From a checkpoint of a small transformer trained on Wikipedia.
Size: width 384, 6 heads of 64, vocabulary 2123, 22.1M parameters.
Architecture: RMSNorm before each block, rotary positions, no biases in attention or MLP, tied embeddings.
Training: a variant of Muon for these matrices, 668M tokens, 10196 steps.
MLP neurons of a small language model. Each row is named by its layer, matrix (gate and up: input weights) and neuron, and shows model dimensions 0-127. Each number is 500 + 25 x the weight over its row's rms, rounded and kept within 0 to 999. Numbers have three digits each. A neuron's up and down rows have the sign that makes its largest values positive.
A block is one neuron, or neurons of one layer that tend to fire together. Before each block is what it responds to, as a language model described it from the Wikipedia text at the highest values.

Responds to: Completing pieces of competition words in sports articles, such as r-ace, Olymp-ics, semif-inal, plus against/over after match results and season/team.
L4.gate147:494482499429540493508498480431537430498471519489457475494510503467527487479518487476541505513542500516489518543493487473478549475509457527517516527493513444510519529460510470509506550466493542539465506545455516559483505522495538495507486497479495506519457488540452520523522468499505506453497512489478512505537524485506542530515480447478497534498484492505471495517466503498520497489521
L4.up147:497496480507526486511489520451512444489482476502535548489470470490553466513468482502529499480504531498519560517538509466498485484518501500503521485473502504476531514465523529483516540486465494554487509519539516560493477520476519486520470516504525513544510518511447516508497511517502538489529506552486486538496470503532509522493547474485515531492466485484499510544464519512527521467561
L4.gate177:486503498508535513512482486504518503495499475523513537530484509501511486515546518509524513529490467477492501503501524532476493515492484467494459556481482476523495504478517492509494513481500501493481529528541432510492501469537541469553523533504544512495494508530498494504534506472504465524495499490471517494505506521464517502528511521524472529449505460513469535519513519463516473545492
L4.up177:504485549511509517516475486469540477464550507480534470498477528480529476467483516531489492503517500491523496511522489502484518508486497488491484468472519485484456470474497519543502519511471514521451542523557496480522501508464502522492508472485515505522460487506470505543533467526565564494484506486521511516475512558507477547501520499500469502523472482477464487527509513475435458514488
L4.gate241:547490510457500467502482511473514500512499526519502504499552501499476455491469456525472520531526483523491482530474496542458523472501464531524539495474520455499526533492495518480519545514507508496464492482489481548550513500512459525464548505490530508494489474509471556526529501459498537544512497514518485482471489500518519465504463528489564514482497524539505484546499490481491445524513
L4.up241:497482486428506506494568487487492526496482516476519557513506489511494501486578493507488508514496486510454511496483502522479498504498582472523455528495538508484519477491533484532438514539534496510531502449523471471450513490461500478495479513504521476487518502483524523497486499519450522533526462529495473486524456501490498469456503520506476508492490520493517461503520507490533514479515
L4.gate306:517462502547507534473479479507544484525488526526555535491489494498514477441499484489494506554482464448494525523496480501470552536515535513501511535505567504487505547490487479513543517464565536543505511498514478480508489506505538521479523521522454532474523544481502537477505536453485448491482471498484492522492495520527477505506486514482493542547472501517569536558516521501528525498519
L4.up306:485490521488480544527506507485517503489501514492493507486498521529491545566495521530545504522511554532465513525501534504445563504508529522481516484472461542500470481488497479486482489537493516511511482484494494498523467498520483487484486563520514461480525491510494473505497515485490493479471490500472500500525483501514545483526526453501494472507473476493482457473507511480437547440529
L4.gate354:500484526496517523502451535462547502460547518518472513531499498489529494498513490501539498496535502544483545518503472497461476465526500502497491503494466474481521502477467518500536517499499488481500565511511488536509517517504474505509498548497485486532515459524484483459468476465511493482503496484470434519483503500504476462454498479490482487511446522492469489511476484502526492426512
L4.up354:473486484489506541490480531447490504486520506544488562493469496496509529556499479542513524538516487517504506514485472462511536516509518509480487500500445522510485497505482490511491501507498509542519507518498481474537500508490492435471533513518512497480507512548479508523512521469452581533514489466488492512531481464496487485495504484523494486475487508488506475528481499492503521480501
L4.gate513:522478521484529544477459525531513506525505472488511490506511535457522450494492469487480479466468474496523554504512478496474504476472514480534565531475498524505495499486493514476540479507475505525450532528520488477516496490514496493507503471508515537472533529505517498504483479524495559523474509506517445491499437534448519514449513492514457503455459489492497507545518480505471466491509
L4.up513:528471529459498482492469483522494552423498487484482503507474462499518465515482465493477481500518525450493509512486471487495484504538477520515532500481510520509452492484448498533457475509502531503544490534472475491511510533496507486468534467466497478500530543484511527494476473478524498495501492500494455529526498465490553489485553514470454468490507513485478490497441497488521489500513
L4.gate642:526553524496537543473522484501500512477541479489510499501485519454499501462515502486486498525509516493470486496487454476523484508510520502500494514453481531491485488517501505497548508507536522556497509461507543470531492540493484494527482486465472476492543454514498500488528491529487515446478490448519512469468483489519509463498446528467528477484497519472475506519480540474475486503493
L4.up642:525531498523508532488454465453511511492510487527523532513485516489519512522558466521546478502500497437502533483516465502475511498528503484504483513500514517554505490521481484519503515486456518518496513491483476500479523515526504528468516504510493520521526497498453496501514508520455505529493466508473496503486530476526513550502494542476509545515484487510495526520543464501539532504472
L4.gate768:441545496479522509475488523488496499463470542504481498516479484510483496481504484542538513512538511467514518517470481489479459460507532498474500510493466496502528518489527499465494526528491504493470511493533490526488475536511491444520477525498497517512478507488507508474504517484539506497512557474515493505496497475489482490528518494511494489477446463518490491495470500476492497486494
L4.up768:529507508526559510521504495470526446495526501551504530505511502498525493475495472497490503465492486492496443479532492473497486447444511455505502431501522493504496523516503520526473506481522527490467514510517484518461531493525517503532499513478484517550516482500485474469484494531483478466481523499489493515531524505508524494514480491489495519512462499488473528521501514520506516461429
L4.gate899:486489505551508509487500500525553503522487518549515493486501530553513485516513532482521538483514466482506516493473516477459467525523507460463479499540532448494494450466467530539515504498517484508457521480531500458501493500489523502486498546493479468488505508534480486506544494493492524507475485551547500452479451490481496494480492482529547458521498515509463505541513498509497479445491
L4.up899:473444486506524503490508497508514495494531458488504508512509515479502459524492509522487504497523517520514524541488482500481485524476508531578497503522543503484494492495490524464470470449490509465457469475500516508503462457500529553465465489521505488494462495524519534430540471485514494516452516511518465470499508471488497510522469500519549509455510496526450450539501499500501507516523
L4.gate905:494523509498487524470493513485532513494467521516529508469498536471504470538504499525516503492460472469496488515476412496538509538496494509488515477507456518520487557463512469540512515496526535493456514552471482437492504511502490509488494544515479474507461509458512528550482515493518503507474511486495422482504480561485494539500474527498480514487547498515518507495484499499529505489491
L4.up905:500517499518474476511548503485512491542512500484466525518563493490519475511510483491478482490480447493489519422480503441482478484481512519505481479515526494499490496485538491540534496507497492495457489472512535485521484513486488511542514505503495484472534523485486508505516433488493492468484530485526522476513465510491489512482557481500530503489458517500477504493540454533493481472459
L4.gate929:458479522491508496434455532492513518476511469491496533496512528455477471517564470483544511482505492513520494522516533516498497500521458481513535476496510507497549472490501500507507509490513500502498500477501513481494514520482488522475468490514521487508479498503485524499539476488514525478481514517494507562486466512535480483488505532495443493503508537479476492519466525509499526529502
L4.up929:446538524443496535452471451483569482493505491472535511535528499516474473506503530469516535529524491484471513514494498476500518480480537489482501511489508504502504482514521465510509500508495516526468524487457523518502522519489470482470528467522476440558490475487517465462521488512460490513483499486502507495541496499544504444476471498472516513496505468555484496515484493540505539487475
L4.gate990:528483511515476481510515503492533500464515512528491518490507504504507481528542538499535468535554472502478512548516465483531508456518498505461535463477496518502515490481530495498546473512505506546466478497451528491542509504527459568447487487513501521487537500483475525447491486500522521512500511482463461494508490505538522487493501509513446520477490530484513480547483524500480499470421
L4.up990:516507456471496541481512511476511490517481458492499484536490480482519500520510474492508510510504540476493488503471514462517437510507527453506466503537448518485485466520505537500515503521546493494517507489541516474544493526534494532506456515517497514465463506524469486499515530549460498469516481502480469503509506513529502506499508505521505494495505502523515486495572501515511494493492
L4.gate1103:417510504479481518518488485453526492479540548498491465523463521472516508507510506491494482528490520520482552513492508499496549504510499469494461499478509502539487492508492470508548535562483543514484495516488500527508487523538457516477516503500468480510481505453490517480549460495515453504469483507507470481532510515483497489510470491495505482476519469503501483453451505483449465483508
L4.up1103:469487532507466496489518469502492452492485536506511548515492491514488527531544537477480511487523453515507480499517496479473510464485480521459466476448501524494528474484540455497482471543531495490498491517498507465512410496499544513508525509511491479517509508509486543515451483480482482502487477490502503466510452548466532478468466495481529488490492493478495514490469501512514534491514
L4.gate1241:480523487478554475510529488532487506530523512523534495501490502551513468509537543438549524562514543493513533483462520455525523490498530499543523473486529542525505524468478493514533534492535482459505462479501518473448509495493520511502508505461515497501486508511462480513518541524516516445478499491511496503470497521549496481442525503496495491525546523521475487495510463485477490468484
L4.up1241:519488562540499501440468521482546466537499506494498505475467459539489509485513493528458499466541510501514481529518526538512469567465517480497507486501520471508505493472472496512498498471520539480475545527534510496519550505496533533530485542541506491544524517510526495488498549528543487506506494483488517455511505545504536500515503511512555493459477504498523498507509500490500515477530
L4.gate1331:514500517506501505492488511490532510471506517487499525528483484472470531493477527483538537520542524509537520498505510502444520499495451536527567495468493475505481471447526532467503545492503510522486549456470480493490469509504518462510470488494496521517542480539502484471464510513565525502554455505476516489483483456508502454438483488542480449504487571503501524520463441538494529492465
L4.up1331:496501481492477534550496553504515537480475483484494503523513495486544503485465503474556485516477515484476483502502474522499500530522475458502528511479471451502473486542488528493534495475530499528515510477505522531480517539483508479527549495467527518504534468515539489456525464532551492508476490525462435500461476521510441473477529533487521480513474463479467516514486493504495462502526
L4.gate1389:473511496521493473490494458485565470490510507484462555489494485500490453488475477460510533544507514469466530493480519504508539487506486489484517473467544492518504478522493497475489491535523523495525508505486493474518494500507475484504508518446502504522526549509511490534473523514504513538442496537492501454507483512498540493450469519496487510480480476465491460514473521505508465501499
L4.up1389:504485538524503486516426481471483481518507591476522566461528501501509491452454447495533529510473540542509523490491553494489536481464515478459510544511457514504452459501490513523509529563520471490480483480524525508498528473519544505513475535453518511516542499513523483474477527508501427474538524533524529498490507504518498455534500468481501514513491491504531496529480488484499500484536

Responds to: Fires mostly on the last word of sports competition or season names, such as FA Cup, Slovenian Cup, Championship, and second season, plus table cells and ends of proper names.
L2.gate700:534496490518496492503488530526507490477497483535525443506539497516475488518478476478434487538474534439535523510480487498465453508491476547488492511513546503502527518485500538505506482492488446481517479455516506515495510489479507464561575499466487476507513480519486487462508499570499490518479479518496510473463507537508531521469489473494519462528517516469500488488491470519516469520449
L2.up700:512491491504465505522505548571466516468518505489492493514523482494510508517463538476465533486455434484478529552496505485502510456524476471502452542497542453504490497488516502528525517442527513479488500518483516544487542491522495494511548499526492484524508456480517497500522488486518465544529518531536487497483478459510490518479518493496502486485529500506462499468514497471481489540491
L2.gate790:479502540507481495476467517443512502481471515468512457510516501487545481546477556526492529515515474480483477460508516525488557531518460521500487539507539492503510544481491467491507510488519500539519501479529489467492516550482486491547530477472468421528544521510500518522535536504483461447531549484455486513532504467498510475529477515532513429520547549512505509501475485509528474490487
L2.up790:484479508520523478471470528439505490511513547483512461498501499465552461518486550482472503502528528478522497461558484530463493522484465494430495535498506516492526508456506480495503540524511447542521481460524509497469498504503489469524496484483456427534484499517520529531506493496494514472474494493494497506530496480478490471508461490510508412551548492480503507513467500480500485516555
L2.gate815:502478530470468533452494503552478536488484477499519462459481461485513511486501469472544499514483531533490447520467530516497487499474514502534507508504506517470496504519515553479535475468478493511524514512509490457468453501440475477521503541493495494482506525507461554542528508477551466515487504523536488543488526510484525453492486462534537515494541535532506500515509534554468493507480
L2.up815:512491481507472519535479470530543509497495498501466500492505523497484504444457495467516510544484473506489485519404471540514538533467511520530492466475487490521505506491502514498517428488454483528545490520483501492522502511536497524512486478519510485511506482486494500510518511460489504512484539488486486473511531466527529478463491506528531480449501521531536484501505515562539451552516
L2.gate949:489551524494495522510540473486489500488498508526470490532457473475501512533499532509521491475529519489541552518543514460528513514511512500467457484532501487471513522508549507476511468510529514472477476494476495518509506538520513450562459482518504468490504500552486505516480523453526516484496545510491490502488433508512491499477493526487487508475526471456484516434433502525483506515496
L2.up949:523473525460509511479480522529482489539486532508529501494529448489503500468473512499481528483504488541488527470524437516517547543480450482502474510494506485458481501501527475466509439544532497488521512468512476523514529494501531506532517530488503505526532492502500497509480491482487542511530483523518480504505481503513504472486468509442545459460466511492488509524484472533495469493511

Responds to: Final word pieces that complete a state, country or region name, as in Michig-an, Ugand-a, Scot-land, or the comma right after one.
L5.gate354:503544490496488497469459519540520515489558497514534483499483449509527494492447488494546465516493468505485482507499510548514466512496502536471485507500486525524532464504529486449494491521510517501500515504516496488516510522524487486529461493517473458476522535515497504501508508445522481498493525477486487515485513506451529518499525485466522499496501509534486458480510500479488474498501
L5.up354:510475471517493515525502559497525497552473520497487472529488491500493508513510497468564456460493493539481469469487533499528525503488483543485478507520503494470482502544461504473505480554514517517513468498488493515493513513486507522552525507495467504464567481493503486478521498541501526429497496476500498500472520532465533505523496515494482490547445539463534552497523482527469473501499

Responds to: Final word-piece that completes a place name, especially US states and countries, e.g. Wiscons-in, Massachuset-ts, Pol-and, United States.
L4.gate151:458498469515501492491528513509494545538462505474495510523518478489497452519521482520507467512489463497463456493479534497522502485485515498533489544521467485529481468494467480508507466517496548469488506492465500480500472510462525524485482497488503539467518507510497494483465489499476498489533510501498473469511480482490535507520482507562533547512501455542499501514509497503459465504471
L4.up151:527476544501479520487496473482506528519471541481498521486484526515517508452496506455529495492517496479498513482500460480461537520486541427485481467528515512525490493515509529516478447468469467496478506471479519494485490506568494556537509506533515498536524515484508454527514534525512483486476521526501556545496453533541501526422537484482513507482502496497466505471490526475513467472484
L4.gate173:495524497515499468512471520457525485526509474482494480476507537520507513534502498528512506518461480510505483463495499534498453493501497515508447495492528517494509536509538534493515509473578481478541509495510480504485543504488529518494511482456503472447468511493493501485515500485502521472547453503508538510497545497525508499506505485498479488491520517476516424501508509500485485498497
L4.up173:478517491511506498519532507453504475468517536499504493496499527530504480497503484509517519528492498507457477499502467512509525484446482489478501523493475514473526506485488542458526504486522459484502493499493517561499467531511499486487476471476478492532491544516492470494526528505479493509508523501532535495480504454485509420505512472501534531458529485470440487487488525486484473529521
L4.gate226:458516491512531531503514496491515521507528500482506475517521481461485496506568522465474462506465514426526480521485485517520524542514540496484478470477519520457510499507526528504449509481478464490472514476511505442511525483465505549477490468495531503489494503461503492499487485498530471489517540522518470510511473513492538476496511471524546506440509488474494533497493541492496501536513
L4.up226:507518506479510471500486515515491452507498484499490515471496493482525516465487480533538502475528461506508453490448474549491507481559509476481536503503498503486503509505493478491537475526479533512510520489487528540507518466538513450496503520439496468467532520514498513482491471498494481513486474484540539471496509541532501509536512565489472522506499482478511489493544528539515518506455
L4.gate258:487494522475516518508473531531494505486462480478535526479489473526505498506483483572491485516516503538540487520482462502480495533490501477502509510553524458461519455482489477493491463490516502515494544479466517478520484545516480489510478467496507472498498513477503462511489495489496531520485494510497495497479465515475486475522500478496446520528459478504529507506497525534509473515489
L4.up258:511549514495553499500466545485444542482469499498532489464490478486480519515483451488533484487530504526537518495487474506475523501522475489510506484502490484526428498512518483507489479530503468549479515532443492493515494527464480520487518499499479480446471540496489492489453476474495519459448507492490496494516479493494559485510497463484493502475487518477517496456533539487521477529508
L4.gate315:492521548485521487492551515493503517472466509547524527491494523510475523496502512529535482502500494440480512495501468501516539475552558496512495523488492475513501482494491482488516461493477500523484511472514501556466513500512476505559480533546457486531540522509478477493532510495538517511523556524520519506546445528485517495513474471519510507524485481512496486474531454503521513501498
L4.up315:538481496530511465491494513507493519473506502498508485492479519546492515545511526469501499523481515468501519529475504500479498496481477502498536472505461508480497523543489514472470540501492476450479482495491486511523492530477484474504496482504473490475530496485455495480516501503482527473497512524474503488592513485539500476499474518487486499517560481527490448515485535443511481527513
L4.gate413:508521550483520468495562545529496479506458515491521513471547493519545488525469484479527524476495494491527469442487534506528527468493523484492485523473458488508472531491479467504509502444508475527494483518540494479542532532505523506519508551497465500477498488502488523518476524526471504487537469477464555545454535489540519488519492512470470510477518494500482535507473515469499508458516
L4.up413:497514494521520510502495518557488539454479519534473510512478472488508493486528503547497454518489457509545525486492491499456511502484571502441527496495511490512483527475511516454542508519516558505492533513488496491464534506508528522476527469507481513502510468508505506526505481444473469500473505535517524469521522447504515561497476509530491542518493501504519460498499461470541499521471
L4.gate436:535479504522504521534533520490486548490515498473463507525485489467554516514497478478504492533581538501535499509521510524539464533484486504492473485504496564486514494494514505480498497507506518522440494478527525493529533513510510483512498448484527483469561471455494539469481522515477510483452483484484503511455538484480532522532534539516471507547521491464456505489448477512501479508482
L4.up436:496537504489519483467457514455483471508483531505485459490458479523483481454495496535542442460516493500480457485536502499473523491499537521496514475483465519501503472525527532516500451510520480491496483523441494485548467487529475522553483510518485507467456552483494541496506489463532503504481477489530507525453515514475499497492499493452518517493462482480542513499506537497474454531506
L4.gate470:528492517480497501522470464520498545495495514515509485503475512492525523490499484505526485479482457515503511436484456514538517500497499489520522505527496509510489491503477492540469503495546536467486533506489470496498499512514514527512480502496492507498480572530530523496542531507500500495511535503452488471545484476510527498476494497494492482510478517505524491458545491481548500482496
L4.up470:514436497475526501484466476542481501514477495531533500506522494506500495467490484499433504530503516518500519474490479522497518477477485511520458463521507523532475466446527504488548491499476508491511558531494492471521498500497455480512475502528467516511496497453559508470526490517485550486459475521486462491552513499479513455510511420505549465498492504507505487466471516502522454537542
L4.gate568:530476478461477481464485485493503517491483533541495512511500468482496500454464500464501487538540462475544465516505515538495546471454464468525475480512454500478523480572514503501463458524528498503493477516525467565528513499520461513523492467459473500478538499490468516516504527475510497469514493498460490488465531529557503462508504489481544496491470511518501454483486501498510510531516
L4.up568:526535521486472482484513482491428505503458516534540484516438467523545513498507506501521516484523500552528460527500509477528465535515553461494474490490499538490472519493503496446501473502514513478471500473465500500540484536471471534468489480470490513508502506519502533500492515523542471460518488479482471467539512483485471464521488444464479467502501515509484486515480527486493487530500
L4.gate657:504547506541480503509527473467514514508471461502472498473472527505505502468495515492493509545498457495500495459447466518511505510518487459488524492492507517487504463497519470494520497486487513514521514499507477488528502501505514449555474538479541495503474517527481470534466500493523466457489453503486480483513525522504491496486514514522534508463520494507576448480510491499492499523470
L4.up657:484538478530527509515464505495526499492506504516477467540508507505504509534496543494513476516530467496531479485458507523490515500499486504524489515510532523479489535529512524472499516497540463470458462452519499476506494479503534506455523541449482503513524506470481521473549498534517478488488512461521539526475514509479506500503486522474475484529473514503505504454497502422496487520501
L4.gate827:508535578546481499499517470458498440532510459486499527485483506493498516514517513490512512556462493557477499526523475485488502448548440469497557491527518481477529460494482533503491511511529485509491502490429502523519482475530523479489487482497459474524521493485470494479489496473476482483485502499514484519478544511508467475530456493520497501496468519510511446520480529524494467491555
L4.up827:498520521565476509503520525487512493503499505490503540483502552494467545497529483467483496546491505479476484534507497520549475513483491495519526522506485488539548490496517481503477447471531483480518530492516518486508496526535476480499497457480441520489530463526539473457510495516504530483510494469505472496522472501556512526535496475493529496474529453545487461501490525472496540529500
L4.gate835:483491478500513499480507494515477494514502458455538508514465505502490490525558511498492467515515529475526538496481527480478530501499446474491517467463483524445464466513473461496489476476509540481468481495475476441552563510493483493527534471481456482451494460516461519503464512482480521508471515458507502497530514515520545519508514513500456453533481467516515536496502483526526515495520
L4.up835:473499465474512482481479527454465514479483534479492450473536465526503476508483501487490497538475462503512501524478512506540534489481496516539467523533516511508507501513503488516516537494495482467494503506485488512545535526486495484483461492486528498496508508545529515531514506473508477450472486482489482504447473512548532507488471481490511487501486514498567472481509474503511458532511
L4.gate928:472529505483484485491527562468522543530490503519496488496487504547526502475504488434529447538550476502508482571501496507495539472507495485489528527456470475494481485533525534492462493509517532541457534534485502500503504493502494523509495523456518484487507521441579469516537506481494508494469574526484515522441525525490536491511509494503481496476537487512502480578507456499494495472525
L4.up928:487476543537542485487500492507448536498483500520520436523457501491502492477474475475474491511448476519485446484538473517518546515494464488529534499470497533459461479547537506515495497498491483521484492486452510523504481493511501519476472527463458542475452503470538507484523503518499512519520480476464519514455512525527506461514495511483481489476518480512506471477516505483528533492567
L4.gate1079:491493494504492451511526484472525512492459537490506481522457510492549455476516509525549463522487438543481475478503482504462472514551478479421479481529506477512480556534554494528515528504523559556451503553534484483517499520467486501492529534516542521497476514458511512511505501521527512454460487513509464518471471496501525518511518517513477501495498470486475504501494444528520488515497
L4.up1079:450517546507528515503491494509473533428497549473531491493551491480540520508467536479536485478505517511479510474465467529551502544493494488479474526483454510473472463448481467500477519534488440499562521461510432511495487499472456526487471526509505485489475506508509495470537469531541476480489482497516469527533499521490494504499522516452488499481511505482494497514496484473466514514505
L4.gate1169:475474470483503503450502468472475511511469534498453492510474433515481537489488500484526485482488511438459509471442491527504499547492523488483500506534541497466506501494471497473497511468498500492445498493452525503495540493492506471490550506476511512501526487497525439519501500517494478533538511510474548501498539519495505516525518488470466488520529532528445503525515545489499493496468
L4.up1169:542541490504524487456455497486501521508487526539500548498490483483499467497480519512481485523513448498502481498518484540553512499474493487480545534491495507491450493536496471509559492535496477494503541490533491544526524524502499502469487498488530525452484538463412555468463485499536508508528504522496456539467512508485520482476486482565477540458495480498532465530486532472458455493502
L4.gate1184:548534478454504553486535496501491521483528501505487484535476454508523516484508524485494489474500504505493453509443502466522512487485463466515501513465455495432448459494523505486518520512533505505505459498457459461494507499444526460481505536518513510509472496504504473532528495509534502465519523474509501521482496427507537476453562490466540524484498442495457516492553535521504503491501
L4.up1184:470512509526466463541492480500534496508514467548519508529513468513512449520490496489491481525510504496447452470509534510463497507469490522528506536512513487455485477500541472499479462500462509530471506463511504519510519448511474505527497527491504503492517468468472484451509511478492488502478492514464518550539488540516487479473507479486486507492527507513570470501530517510541521487479

Responds to: Fires on the final piece of a split word, strongest on the ending of Spain and Spanish (Sp-ain, Span-ish), also English, Afric-an, Port-ug-uese.
L2.gate589:492501528534546516505503526471479481480484477472505520509472492502476478487508503461488507506472510516502553516501482525449464454485498505483524487513522496479515457500491455473509529513475524497495556470474492517528498506509487505480492504522482471530542499528512530472544524473477476497464484519457477510523527512525525522497501484519517523478529507524538489459539530414489495480446
L2.up589:502524503449511510517495470461561507546509536482429501485468536513490509492513507470494530520511523545496465512486489459454478488498491512442526515480482471472467475489513489500469538532483498505482498492522504526440512551525493510505511461471508506518540560492535565457487489502486451511479511476477514512495500456498528487505551485479489499504490513470502501463519509459509513493516
L2.gate1100:517530491426486464532517499509492513490496490498505497518533547556538526435522496454484465474469470498483509496480467504525524515443530484491515468529506485447493505529497484499520469475514505517533507553533467474514519525457520525568488490505475479482487516487539518472527508548520469491492509484552509510502491492508493505485502488492484541540447529490534530499521498512514480475509
L2.up1100:480528518488478467459487508501518534501466524501497458504536503503540485509502494490514502495520486463456499475468479491463566469515506506484416538478467478508530543491457523500466496496540479496486500503513489495536493502507488529475477482475468503488485523484488523521551498527531464538505478452500486520499506509520438475513480495518510496504470515516537502498477509525544516452486
L2.gate1190:532476445482495460478527534472485523533497527503510484497437529523533470488519496495499475512521517458507503511468477500493514493501451493486515522482505552498573479547511490485514488510460518493538497477514566496534520567490484492539464486516459483464476530466499516486518517485480509484504501500532476503527474497537520516485492443505499511470503522529532492509463511548506496520502
L2.up1190:463474440459462491436535481444500479546525510506490482528477519527512446475494511499509462496514496456522473493441487514518510521533484523493465505458498545509488516503485513470494487461515530494495449498516486505521495567488473458518485466532483512460476501516508562532535512485440506499478457512510511491486465495494526484494498463486491498469467513514520496476501494459474527509506
L2.gate1293:532518480477513442497514462511490491516463451476506547488478535551538518485485459497503503477491462480497529500465528464549501518493500509475465511517461501518474478459457451496436503448514495525501528509473513499533513509506539515529510500537459516484512527489481519512481555501504496537484523475500472511481509540502497515477540514512460492504520468531507484480561549506519456554521
L2.up1293:515490504489467488466537491562502507476499526535505467462500559480510537510505470502494469526519467457492519498460504527505480513467511469487489508519482479492471503440501543476510496498474522507460515507526517462497479502536461512529524457513497492530512464503458523493510525510493521526473543498506447466472497499472482434518522490542496484506499562494497511514506511516523484512525